From a checkpoint of a small transformer trained on Wikipedia.
Architecture: rotary positions, untied embeddings, normalized queries and keys, capped logits.
MLP neurons of a small language model. Each row is named by its layer, matrix (down: output weights) and neuron, and shows model dimensions 0-127. Each number is 128 + 24 x the weight over its row's rms, rounded and kept within 0 to 255. Numbers have three digits each.
A block is one neuron, or neurons of one layer that tend to fire together. After each block is what it responds to, as a language model described it from the Wikipedia text at the highest values.

L3.down16:122163124129118129149113155200094134137105120091129109153110082130092121099104106132142100188145114108125129118143099145119117174106140091102101131110141129145100102149131122154132137152144053138108129121103156118128116129138132123126118098107126145143122131137151116145149152117159103129114153153168138134093159115130123132163143148176175107082113117140144134145137120155131113178109
L3.down180:176095139162134149130114141145116144105095132123113126133073153115093146136158148111088158090112101150112125124099111078147091144138118111155134105094135121141152133095140066121108120082210071163130119145108140114138096141126150112132166116128157130117157123116129129110116131129115094094153120092154109166141131121112133143151141156146099130117133154103104168093127152143139146122102
L3.down304:137134145134125172121123157176068108145127112098147134119145183170084106119113118114109145101107104122112138110138113118144165146153123081128108163130153129139146115145110120153093103115116097134135125180123125111148108128126135141171117161130127147171149150150145114108153108107134121150105177103117123108121139136157120161148114137127103113135138124159151110148142093081104133132096
L3.down312:129143112140084116115124128131109126107111115148084081081114106136154128130131106072096116146099121118082141115090127118112123149064138133151176104095114134130155179138131139098094123139106112164153158118104145131167111141155133112135156093148097117074133113144131117123087148104183098135137161141097170119110148110112122144086152093096114125115135121096105154160142141100146124099145
L3.down318:129096118155130116119121161129136135162145123093171117099131084120104114110195118115143129116128170155121099128144136163129160157127122143173134108125072115149133136155154142093114131133127152162165117130078158118110125098154100132117136092144121108139149130148094147130090146093101112169129112119170138115141110083125135101136139080156135169082114102143114107123173135102133107169136
L3.down386:132101130111137123143134107123133118129188085128143114102102126106146157122139147083126112117096115134131155162132112143089163164121119139102157152134154179120149128095142120091111171104063156137126124101113179113100126154157141102137148163100135157098159199106126185100128129127122127121096135121133155119113095080108105147137158132133103152113108127118134158122093108150126147149134
L3.down481:166162093104107153182103136153116154113128131106159094158095101072110171092160143113153105092124147165145133141157151113141151139137097143110143137148127143131106137120124155077122151127168150134170110095114098129129147195125130142137175171164132119103111151105133145121129116154115138132103101172152134095100111094117107118142131146111112115137163149103108106152136175109076133130188
L3.down484:113105163128095102122114096159143120113166090044139101143113121112147120077124158094132155183153130106120098066139158138158138162105113085161136128095154119134156136130137120113144161177123107170153112125137145160141169143110128136129159147131106096152150097140135159137084096167160158163132140129144126138132136136110135084181141149138115108107113142089091119140126129131115093162125
Structured-text field labels. Word pieces early in infobox field labels, section headings and table cells, e.g. "Gene loc|ation", "Chem|ical data", "Awards| and", plus spaces in table dates.

L2.down18:181159123132122128134123187135134120097102172097108155146142128123106108139176132108126140120104131155092142111152138116169118119107104143126117147117108140146160099137125071108099144132123076125084122164146099098159167156107127117111109123151133181141120139145132115161152160104096132161142142048129101118092130103131154089088095150141119129155135115135115137121119088162143140114153
Table row numbers. Small digits such as 3 and 4 that open a Wikipedia table row as a rank or index, also dates and years (March 3, 1963).

L2.down20:138104125150122145115140114085117125143166132135123115127096123162143115132153099128118127112120117148175166145089085122095152137158133132161106134128153095082148095134139148129163140096143131124108074085147140132156089126161118104105136139127127105148110118141113105118104127125129102136131152136119144086143192106158142169092117124140159137142114152155142135127129117064113105181114
Clause-opening conjunctions. Conjunctions and connectives that open a new clause after a sentence break or comma, such as When, but, although, before, where, plus list-item hyphens.

L3.down45:115153083135165129112110162155145153099126129138081124127143127095186135112126152138125121162130148115129103086139111106159096109133129158084152124114116173158141122114109125126137138115099100096170136153101082122075142162127145098122110108152111116115092116132152068133126121112172072142126147129143091156155102155132158109114163139093120110128169150114142117115138080108171137143136
L3.down111:133102098137140132099150122118140116137106140116101140142125148118152074121126116130117113111100135138127151102171127137140117149140144101152135119132112143101137164111134153129139127134134142087154123170117116091212119139136168098145128101140144170100084116099124123124141143103114155115118117128157160086153145111115158108171112156181115110184144162122173158132096152130145134110107
L3.down143:105153100193113127118117109165119114088090174143112124132154114139179153084129155148119159152136125126099132092136138149146168173121101138144170128175146106136074138083139134101103173156111144082114154160157091077135155173129105160104146133132107102131127100089149126115143101141141104080136143126075138167156122108141154108101139122140124136122113107101167092138158120134123124137132
L3.down147:127146080101148120126144148093135111123107142119130171107143133098164058089109089079100129143116123155127124172120181175179133144138128164142141126103129132144096127116108175079129160160145121114139126113128143137150122136135095088124145137144116121114123115140171107134119152157072123127154133126159133137137118169071102169098128162153105151104168163119124145130127103141116155169133
L3.down173:124147121105127114125143102111106142105151151117149163103137063127076137126108115098104150110089171161126143116083132064170166130131142174153103103125125100114163163148149113169157117113106154123121128138161124104146143106151143098149149152146116137130124146143108137171137192106118127192174107176124129149109090154157101135126145094128109155137163149161129099153144106139149162121128
L3.down208:164133098108087098171103126137147135106091142125115140189105172142164117134115119091076110123083129111113145158146128138135168164142137108093119142099120074131126142135116143116112132131139098073164170139128137144135102086114090110095162087119099121118111111150140060123127115122131166149147140136152118101134119116175121146150170093150149121160160147143118163095163125129110140119161
L3.down235:135125104142135112111169104136145144132115106088128097124130124161151097145125115107082115073111102104151153113125109122145178146097126112115162144119127142126158135094131089152093151144114160141178173127099115116117130164120108099130125113156125174121119125100168161133138095123117116135136130084119123086086172122129170162132111099079124156128115146121159150113100129119108134100144
L3.down377:144114099139139168147108121151150157094144110110130128161137102125107109156127146130123136135104164116124160170110080175112171110165148115100122140106115142159124188128078109130116128165060124113125140127130145157127133117155123137100121143104128098151130119097126153094105161141143131134131128161143138154142150120109083080116118141115104128128135132120143115114159122135088116087167
Date days and re- word pieces. Day numbers after a month name and the space before a year (January 16, In 1993), plus inner pieces of re- words (reaches, reacts).

L3.down0:112155135139145076150121143080115147141089125128091123102143137116099147143113146072134147141148130140095140129107101121165145106119117125121122127138138112155147133090179115150152151111143106135143171107142163109122135135137110137144099161099135144170123142153188124085114124156145114131126111166113126135126124113103134148117133134117125173116126129154094181108118179130122076141128
L3.down26:114096092122133119131123148175113140120142149128134150126115119107152148118144139119154152132104126140133132091149105132119137114161143117144157094143096140173156138166131121110127099088115129141144147128115113166133139115108130113075114134150161142101082160135091126149117109126149131161164123140112159076152116091162158123105138138156149118143118154152113136072082072105162141118147
L3.down69:120142149106126109107129155095127086125111125096115146115089095134150172152108125148105083155114099137152211139092142111152126145102151180130143141127131146183100149146179175118132118104127138152114119058129120078132102096103109115141128149130138092108104116120140121174122168147112121160114128138117135146120130110121120152127120079132146082139115167128135175118080158115136135132124
L3.down123:103136107119130139149130149126086155111114131123094134133151124102109136128165141118142079116110153152152157123127161139066120167149149164143137100167143101118091081093162098122151148095142094073084111123099124124097144129075132119151160134134149105128102093111112120145108115119123105139120145125119104136102136163109111131128153164173115127136139089139123120112112137175129153130086
L3.down140:150108126107123137076156090168096087127105179140134154161144186112132125076111137085154126143101141122162115106110150122106120106110158133095080122142112116112122133094096139089071123136112124156111150117125143142156136126110110102151141122142120142101118121135150115143135118142131153133109118165167144133119122149129107127110145163148119113133089169162090128149106095124118120109120
L3.down155:197158117137113128136118154127106108117116117159136130101112119121169122186162133110130135123047141113112173121139080128097110156147139167121142097096118097178123149136109140160123116086144086079169070108109135133137147123131091170082132117166130106112141147117164148145147138142126117124128182155163130110118147109115120114094109141154110169131111122112141137085117153114138122133140
L3.down195:125143143118114193168124119100106166140084118162139119119104130122136120118125141123087125133116128137173123187118105156134096123134127174096130130115133136170109111120117138154137087102165122091128136093123126161161106111123133088144121105138143139116097086123154143145179111129137140110114188110164150131166157170147155132124101161150144119119087153109185134134119159175100133179161
L3.down321:124099117095112126136113097123136146105139144104104148111136163126130134096134134089131109147099108133169145116143106116140105123098136128123121105089127159107107130129139152166112120072123092113133132124167123127115156139159103130097101094162145135149147104158139112118137114118141121108160105062115044146121128098117117188142072133119128136138112142142149124110170128159102144119090
Closing brackets in infoboxes. Closing parentheses, braces and table pipes ending a short bracketed item in infobox or table rows, such as "(2010)", "^{1}", "(aged 74)".

L2.down177:144133138158136112135130141159111119135128122138128147090135131148126079143106097176136185126108116117150098109134144140135124079091119058121092139172121134127134144114101130097136088167132135147173143137102089158126088108113153164096118095122176139166115130140105137131174129123127118149123135090144142103162128126124140143106125155093149113095114162151152097087103099115123142120156
Closing parenthesis, abbreviations. Closing parentheses after short bracketed abbreviations or qualifiers attached to names, e.g. (WHO), (CDP), (NL), Rhodium(II); also "of" after nouns like route of, location of.

L4.down63:138098148129136168117181105093140093120130148084136102097174156152153134130084172171108144147129136173131108128108108111155133110102203133111141112120136169136094144137132145158099125131132140152110097161114109127160146090130134139125187106120143119128142157087081123113128132114145151137146172161136100095155169117142137079127176145156109140144154115157150115146164145146111120109126
L4.down198:145177109082140091116148150134146140097093078139131079133109117112150150146136123115115152122105140134117106133167135157095108121146093116118159174142125119151111184116120088065130117140159119120125179160123156123105083152118091095160158130114158111116181138130105116133125081094111140156110136113164150121146131114150163134126134146129129083122180098078153158147078169133173142136132
L4.down252:124121118140161124142148135136145096118109123105088156160111102147172092096103108134161063117149180144128121136125155125171148161105141093117146113124103121116114127126103099116115167144101140152139109095150180135055130097139093101064129102138136138126172150145116178105117119162130144122092091165119140163105118113106120118125103114104164082161143133140098114163077150174141132134147
L4.down365:152150112107148118108102133153142150107183122103124103181147107135148145163106141090122151150092136190118115091126155184149118120164137103069131129130159085142168154146100112147099155117120103128137121153135144170139123140126115122081080137115092126099149157142143140156131139139161168165130128140161165117160113123099136142102089138099173140104133119083117119094115171113121159120108
L4.down397:160097148135145136123131119094107150139094161103097115116108145169094146158185141137102138134099106132134135148132106113133151093170143158114121114099105158113151131154128124150065098149152142156141126124130135153157097090113123118121166131075127120118103139112128151109141113122111133122154094141127157143105144121123131175122122140137117127138152131134144095131139163149104185150128
L4.down419:113131140164127101093145090094137111126136179147162122119139143129086170156133120135098112128170167144122089117132134094124160137130117128124146147159125128107149163168095144135164089148107176137113124113168086137148144081155138052108111083116128158103124107111126098145116101145142130132141117171136177113132137142142148126114147120138084164144153102118187102122166114126125118143128
L4.down459:112161134140108163160154145125134122155111083107141109132185106069094152132125166125113172161141123122112149126151129137133162129111180141107090150117136141119125152108142138160152139160139139143143120123105120104139116089139143143173120104133143132127140086142134118087091138102128158162092138135133157134146118077139097129107118122146159108149103136157154126108150161116131141188161
L4.down472:180161086139092134087108189147130101106139129138152125134155091162120116155173110143159132135128113126111118149123136122171144126087159129072116110157123135131119110118141114161108106106133143163079114124148162146158128142094139154117105114116113164116156179136117133117121112163110117122133164124141162118134127130134139094139158145144103141098125125123159161123166141116164139128131
Infobox field-label words. Word pieces forming the label at the start of a "- Field:" infobox line or a heading, just before the colon, e.g. Production company, Created by, Children.

L3.down19:105173114113120079117138140146136144131131124156110091136168114145149137136101093083156137140130107081150122127118145105120160162088136130106147122142155105155094158097171158162157153091121131131125119144136128129121107118142115152127108128178098129150126122152140127127119124120125152136129113137157128127165127193142145101112111145128108128151109118142149095140083113167113159115116
L3.down41:136099106150136127124132114147180137155140151111131102150119176125148125089122138131128132126146146078105121183122134153133146141151135142134118113135138088123119109088081106164109151120134104097140090122151111132141098135089083161071132142096143128137150104090137111130141175131073154122147148120098139129108141102109138096134188111120132129114127146105131099120127158158138093117100
L3.down221:134107170178136131156152131176124101152138143129103081147108130153145128146127130153088105094136107159109163129137129110105142137102143122094115111115123097104076112113086086136132176096151133126115123137178149159138151153102149105108131140080139123147168123129121149110166097122134131090129111105120108155144081124101106152121123149074122155116128088131148140106130151149167112122107
L3.down324:123124141116142155105087104173121113136108158130121099159141123115161108179117107125152126043146134085113158160159156116161094151120127131087108155152136071111116122139140156138133122099138100124152111129130121137134118106077133106126124127137132071151100138131131124086105129110152145097120104120130123127152119150144134148125134122142158096116166152148109129121101137135112123139163
L3.down335:135186084118110105099153154116107122100109136128110104128147130084109140131149086135135107175128145142144111135118129150132168084101133131103170111146180138125100074168131155097128072133154139132133107089112078114149135122147146146164161075139127103090143136127145103118146161071109116122124104122163115133132151133127099106123108150085169124141130115101136101160172132120093160080126
L3.down409:197138169098083102131108139178132118118135127153126171174099098155182098167128146125155139134148136149127112160100089125141077122121112109095151154145123107121160121097121105130151141099181146135127122165137140132152161091118116180117137136080165162144133114146087118154123103125132114099152114069133140110148130137099121101112127125144131122101106098159133133119152153177099134136147
L3.down419:122173152145147108160112144140094120139144150137112127121089095143168098182179110131145104098130126142103127128129142130142135183134113122091125149133131087119112142101111110150141166091151124129108114139118121129159133116106106112131134127119136122183151146102145092150101114152140131100122127145105120100121090105115125146134141108140137134140182154122110117121106138135098149147143
L3.down454:160141114122079130114135093102093134135102139144130121098108093093057109174125110125128153140159140106157117155099114123148124159109122139149156141147105124127084123116152125152129125137165120092118119138145137128118129133118134128157139112129138124146146149098127110129064123131129111126098112074089114127128124128165188116132126087137117082118125116116188116137130136159091146145144
Word continuation after first letter. Fires on the second word piece right after a word's split-off first letter(s), mostly sentence-initial words (T-o, D-ue, S-ince, Wh-ile), also mid-word (acc-ess, b-oom).

L4.down64:103124117120071081144161135128160102105193134121116134129132103153112146112095081113121084132141144132129123109086100133142127150091124144195098133111087136119131106101146135122108145164200144119088117100147122130127166126107145106098148149134172112138144138145161111095092126139117142127166089149173136150124124106095112094114127162122150133125173060123148097129119161147163128136106
L4.down182:104126121148158169121090106089130092110154134108132141114179127115090135109143157129112114136124129165098136142151168127104195116173164141121142145152156108099124120107138121162163122120140136097154128171111107088128118145111150114129106123178126152098099101099115160152132184124134166110123113141132090082109162141122149082108143114129134126154123147183168141166091115112138106086134
L4.down264:137132109125131184130170143117101139126116108132113091141113089146057148104121146132095119103132111109121139117149156099118146142101115143124150155168109116131156121150134128160118134132155134150129086133128125200105149108100149118088138137090103115131138133150130129170150139125108098115152082134121133109103106148103182121116135105126104157150164128100155121137131103135143110130148
L4.down329:116130098109134123117111094111117105127132127147095148140122181160131136155100132087145151151114147140149115176151131156109091141171154106160125169071072154124115104141150127160129078149134129146094197104104125135118141093147135124120135164137117112109122116147165154093121122122154083113111143179101149129098135109121106125104143160150135138122120141135132135156136133144136170158114
L4.down358:116098105106126129060134132072182111121111112106139105079108133120149130173134144093176120129115135137141130143149154108157111146145154101151127148084108141146130163138150105156115134128097139152137156132135108149134147108144123140107128107138129092109133136126141161098152073128133122169122121102105126101124171174092140155121170131132123083114113165128154101128174138170107135140135
L4.down401:154110094102084115120110189104144115129166155146096130106124141174096126081150141127108129135123121125115098149125117111130133111173130093157136065106125123117100071126130164139098151160116107111116094138147146136128095156152119090120105160136150113111135125152132144128119118110138149106130128155133119136147117118171154120091127136098131132154138138120117128101105111079143148112106
L4.down408:136135174111159148133093138108131153134126096112097145152124137130127109142166119136117149124123129170130097148167146131141142144115143180147114125119102168121122118139120134176119076141106143141133137117089129122127131105090153073135145134139145125157091145092098126156174117101153138128133062073159143071133153116108116107134134140117119130111145164149112156125154148127117153124129
L4.down470:148092122100109129138113130091151098135126112148102104113139107113127163117095133112102134146138132122098081153105151134086178142193119094144130143106071106109084082124157159135135164159103098098106095130147134106095093155161107120133109179127096092104118130122158148112116110155133143126117149135124125115160127093125173115079151124139136143146158103144176124138104107112146158145097
Date number start. The space or first digit beginning a day or year number in dates, after a month name, in, since, until, on, or a dash.

L4.down159:117153127140093104096077132127141156137152151142152136099124150119092110109167076138104129126143150132084076128131127098130126137140159171139138149096151141156129136162119162112133149084107124083149150151130145107123110164125094147102116121133116106089125093109171075138178136102136097116115144082134113145161161124132131165155142118074100143174149122147150131138130127134117133096137
L4.down169:138109140127113126154150086135137169096112122130107096094166176143152126127155124130077113117117128107143142108125136114082158149134147162155148131149142143153110161147145144137079146152136132136112120166141133098143146095112125108110160122126168129186076140142154120127083100146149070156152107100143099157094137119098145139107116104124109107137089157124160196169135132113171163151188
L4.down187:166106100142186107151142107123142152162140121116120113134136163153126132123171122136109150110134140114134108139120140113167185147163136106099108151125132123103151154104102093121143130136134114112129103169162122125095081149095143153097158074139121136128124149107102113156142115147140116126144131120112097138105058133147128135159146123111141136214097117144135075118145156136114165080123
L4.down257:138138145143183102116163114195145117142119144115173181144130145111150102145094134144092120132156127107166128082116116097144166106115113144122143173147121096159119100146131165107137152116151110121121133116136172088097125188136095143137101107140132169117145118108132129123090111103109123117127137111152080138154152110126114107093084095177156143144089126164120112115093103141103147145163
L4.down353:121111082142145142128128141155171178135104098166113112096158077118135124096138136094109113151105120151129113142121171131103132162109121146134152101114107118170113104165124137123142112158125140153127101117118119108165054122143128144125169120122090139132099135084136136136117113161129101170123153121107121157163107163153154131138125117117151104117128129113140115130101130131085099129127
L4.down376:122157178131105132162144132077121120131139110112086116141101125143150147135120157140143139115173108130138087133079136150114100108162139149154168068135149171143076129101159142135179110139113127153172138133082168177125135103078107117158157142118119137117139143191148179125090152106127153172111134115112146143115099120114157142164125138086088114132116118119130128121119125100120081134077
L4.down494:105132141151132083093107156131122153094126114123088122144136104139115119113128151138128109152138135140144127168118161156158149115157137122147127150093156110082120113092129138147151157170100184124114144103102149153117150196091123149164099131127134088111134124141131127138131101132111162153095104111075114107093117088102128097153122124122108146130136151164161174167173128115128155172099
L4.down506:160137124121099124081151108126157149104174106131071118136130136164104147118135107192132134092122131125097138106116149120120112119143128124132156125127122131088166131120142102136123134142150088150110118133090181197131155169097153153118128122100164114120135122142153147171154178112127146103154123143123128158136092123107142104120110133104122141110158174128128168126114138127119109125123
Row-start numbers and openers. Mainly small row numbers at the start of a wiki table row, like 4 before a team or player name; more weakly, sentence-initial In or On, and year-range or date pieces.

L2.down337:102124110140134118150143107150103106179124109166164090131139079119136140124118159095139176184113125117106166107137081122149089132111086121130202140150143151108146099091135162115098113156106104159138154153131166111140111119085104129132105148119072151118144141133147106125139119189153140131117154095130109124092121147139134119139145101150138123116124153108085144148139131098184117126143
Section heading word pieces. Middle or end pieces of words opening a new line or heading in infobox-style articles, such as Rel-ated, Chron-ology, Belliger-ents, Certific-ations; also "is" after a paragraph's opening subject.

L4.down6:176135121130155135147119109096155099084121117160109119100142137108105123139118139098140140117142130115139188128141099145117092124120102176123199129159111074120111150167125127109103111173071127104144104124088078111099132138118086143130126122119133113133162165127136110153154121152152159147138130137104143117185105131175117144125135111143168101101105127143131157092119121156054101130177
L4.down79:151096145075103098099145155141107104142122152122122114123120137127089112157096081134130127110132138109131100156112103125093143094151139133147118116124105116136181161089113132112140141145123126139130166142195107128136142119141098130143136107134157144136138144128156198081124136104117132161140110142096151096144120147120101167150097162118155146155075120094145117157112124128161114128127
L4.down92:128112089154146131139122096166131154160110127156122097137123119112081118163124156114112112075139154158157161144104118115176105131126159108103095107148135122114076129130118139087112143098111122134149150125074109089151148101140103133128161167150149135132134097133150084126127099129105123139157117150113127081131123110139147140107093142150103114122131107126101104134152156078124143134153
L4.down212:113132084134152094154147163182112125130104098129088127113111110131148151155163137111087100136117128132117151150133158181098136167151120173108145139132162099115142106075117167179113158086104118124157109100094137130100148146089104143160146099127120093153080135135139152131119106124147147139150134156144138094137128068140127150122124118125121140141128153144107153137134143140096127129126
L4.down237:119100138160154149182115100128157132144157112102119110120092083093126131159114157092098155085121109111158129107116127155142169143142124191156165140067103104101121137113075172094125119105176106144131147133145102133159133119141135144149110090133116110138124115135125142108157122125113119124178166129144104117111169132127146151105109135143150141161126095119155113146123101131112112138129
L4.down291:130145167122144120162140076115145157147140176126138166120113162147144140137132105118121135144095124128162138103111160139130087118167139117118083114129107088068109129123129117140146119169134097105101125119165180139099085138121098167114097119107138122125122137145112124099138093134108124131133081137130128139106102134100119116162134111092120095162122140187122140134111147170130137131080
L4.down488:148147095089140135135109137145109120140171148109114086131119105089132111142130147088133131147148120141136111137120113170099174116089147098157149153098129148119140144096127124150146157097095137097203084102100132172157117130149122137098163135137135143121192085126095169115115135127142104132132105157099113131157158102115135091123149147092126127120097129112139120133131142110163157173156
L4.down510:154147155097143142108147081107115107111129161145121091167118133087120149123128150122157181145125130121137166135146094125081140115078107143114118161131089120107117129103119133112145120116125121077165114152144135136100147098084131130124128141125113125120139132159127124150119118104121118136155200142184161120153122115122166099146117169165105117160122106127106109191126131128100171151154
Sentence-initial word fragments. First word-piece of a new sentence or quotation, often a lone capital letter before the rest of the word, as in I(f), N(iger), I(ts), Wh(ilst).

L3.down145:087126130126089092139112104152123140125110130131148144097100131163133083154110141147144117115147132122096085163084109106139130116138119133156131161129138138137120103158148119104123126163132174109142107134125122164141125115122123141162131110125124114149105123165145133176137161150155111132126123077101110084154148122132147204186110143107115128138158116135138102121054121141146139100198
L3.down274:132127144080119115145153095120118130129133128145168133131142177111134126118103120134136171125141087121152128124095139140158147153139159139160110116114120115141153109161145115177107137127121117092184110178137105145114098104112121134107111118147130099102097128162147131140102169109100164133113130096151148150121141138164163139116112082086095126116159127096129132102096096138164142166092
L3.down341:138190128140113129119113127116121141121099156106126113106115103135155117119125126122110133142126137072153106128128179120117104175160091124156135113100139144116142150151115151131152171139168122063109129161109139115125139151083115123145108117163143132156138093120161098120157112141092134151119114124117113123108128122131119142095125135112107111113099112186147128094128111153157177138168
L3.down344:103150163146119157104132132129131121168155109109145105107090091132080070112081132126122120136150081107141104085093135142115097100115160124144117104124076172139143115158142109134119117141072088119153110140139158102088124136137153165074165105119081134116157133154157127115151120122111115087149126193141131154128140132141148139163142146117111153145146130108103132123137142093137135132136
L3.down415:128154107140121158136117104130138174111107162109111152150147142108112137100099155124152146161152162131142134094108141148189133139182136159168139119160166129156177167151102129161130119074130138106084133125133139088140141135063119114127149139164114159133100130147178114138113166161107138170114133160117120132140129127128138132107123121115110107138132136112110094090147106145160124180090
L3.down437:138135134127125137134135127125130130134165116144131175129104169144165136158110157135101116147084124131113104140174121122134159107103127133066147123141139106103140165109099128149127146087127131143151138102137126119120143173158147120086187108162150126153127154094110167184111124124138165126153144182148119103116122137152116095132088107098123086126109129140097174119136141129146078113146
L3.down457:142199098118119110083100162123131125141129105116115138142090097140114187104136102121155130112108140127100105142143121110137171144106122120122155136113135118155111149133151102135124166147079152135065164117173101146154132137123136161139107094145117125154152142133131124110124099151143130101112142159167164097137136112173132132130096120147120145130128113102138147119110108076130131138171
L3.down490:124098162097157141135108140144101129155118098126128109110111137106135149103131109140103133148107162115113140140149137159165129122085119163156156130102129097116116135127131134111158135127140138108173126150120100138114179148111135119146136144160125117124139123099141125133095151179131130134110104160139156147149090129166104127130138112132085137177141131161110104114136141168124121178181
Row-start numbers in tables. The first token of a new table row or list item, usually a number such as a rank, year or track number (e.g. 10, 2013, 1985).

L4.down41:118162139151133099099120116146135149106130116139119160100159145133149153124128114079133112164107090135124148145124117123134146186158128172129097097106173108111124090134105108138125115099148101155117123116148118104096102135092174133145118130151144139093098128116133116121186149089119131122126104150106136138129072170094110131141133164137109122149153184140120163127151109130118128130127
L4.down78:157047138104118130132148143089149108122110147137123173126130142132150136091166110062122119134114127135116124133162144108131125160132081098130098137095121125135134129135124114106154108094116147133136115096141129122122122090117162123151106108163107137096103145159147105137175162129152167138140094146187126119112120191084143113132124123126092113174147181115135108094122138138108115097106
L4.down131:131105126105112133120149114086159171123130120126151150083094090143168155151070098133128130140120117177161137126153103151139174114130094185119111104141132099133094140103168125108099148117111087116101112086144077128114175099141152133129100176095161156162133115152103114108111166132172115129138126161125134138125145127137138097120133125125142165127128177157116124142096106103131153125156
L4.down162:151145125131103167134141132083144139196120130118123122124143144161139099145124133156124175147175111139086129155132098093108134143102101167099086129137117093165136129143166108122105146134127160163150126129117100141138097066098163123109097173129158117150125120136125134074119133091130133145161077153091134132131144130132147109122151138134122112147131147116104131119137126148113160182157
L4.down213:188095149083135121146141138086131135146127123158157118129103118154134142147120148119161133109144161167124133101139129175153136136145088078133122132148115095107141104148118130083121114154133141114110132150132144159152109138154130144108151120125161157189108155153115092137104080126126099139109112136107114125144134109145131146109161112129142146145110124124120142070111133124085110126120
L4.down292:090100114090137171107162146150111161094102115128117164115121184072157097078141129200130108101155168139125154168139118108128137138136134127098109133138140142175104117153162187133121152143139113117139126148142118114143133143146117135142077166154119115138147109132132123132142135136117100118137144127127089139140142140176134138091104128093096114137126143137127120097107149106124084097159
L4.down343:114161157117159127145120140181131119147138111116133106124111161134097108162125139125153116090105135141098144141152099138111135135166107103104151099172145110148137097109099110142125121115163064174094135124120113176138126144146096137135181146100185129132121121132182104145137118135088127117146122104160122124185146152118139163132133160187128147175087128147127145124098138114124179131148
L4.down476:162136146092099160139118115112122116164184095109130102117088103152132141136135112157114104133131104124146159168149095145160139120130132216149132156144132121128154123136144121109102128113108172132121108139119117128136143100114135130123136125146145122114142147133095130097133158095140167150127139102121116088137110115161114095147153127129104134124119172149125159114110101140102136162130
Closing quotation marks. Mostly closing quotation marks ending quoted titles, names or phrases, as in "Evil Eye", "pristine", "Tommy"; occasionally word endings and closing parentheses.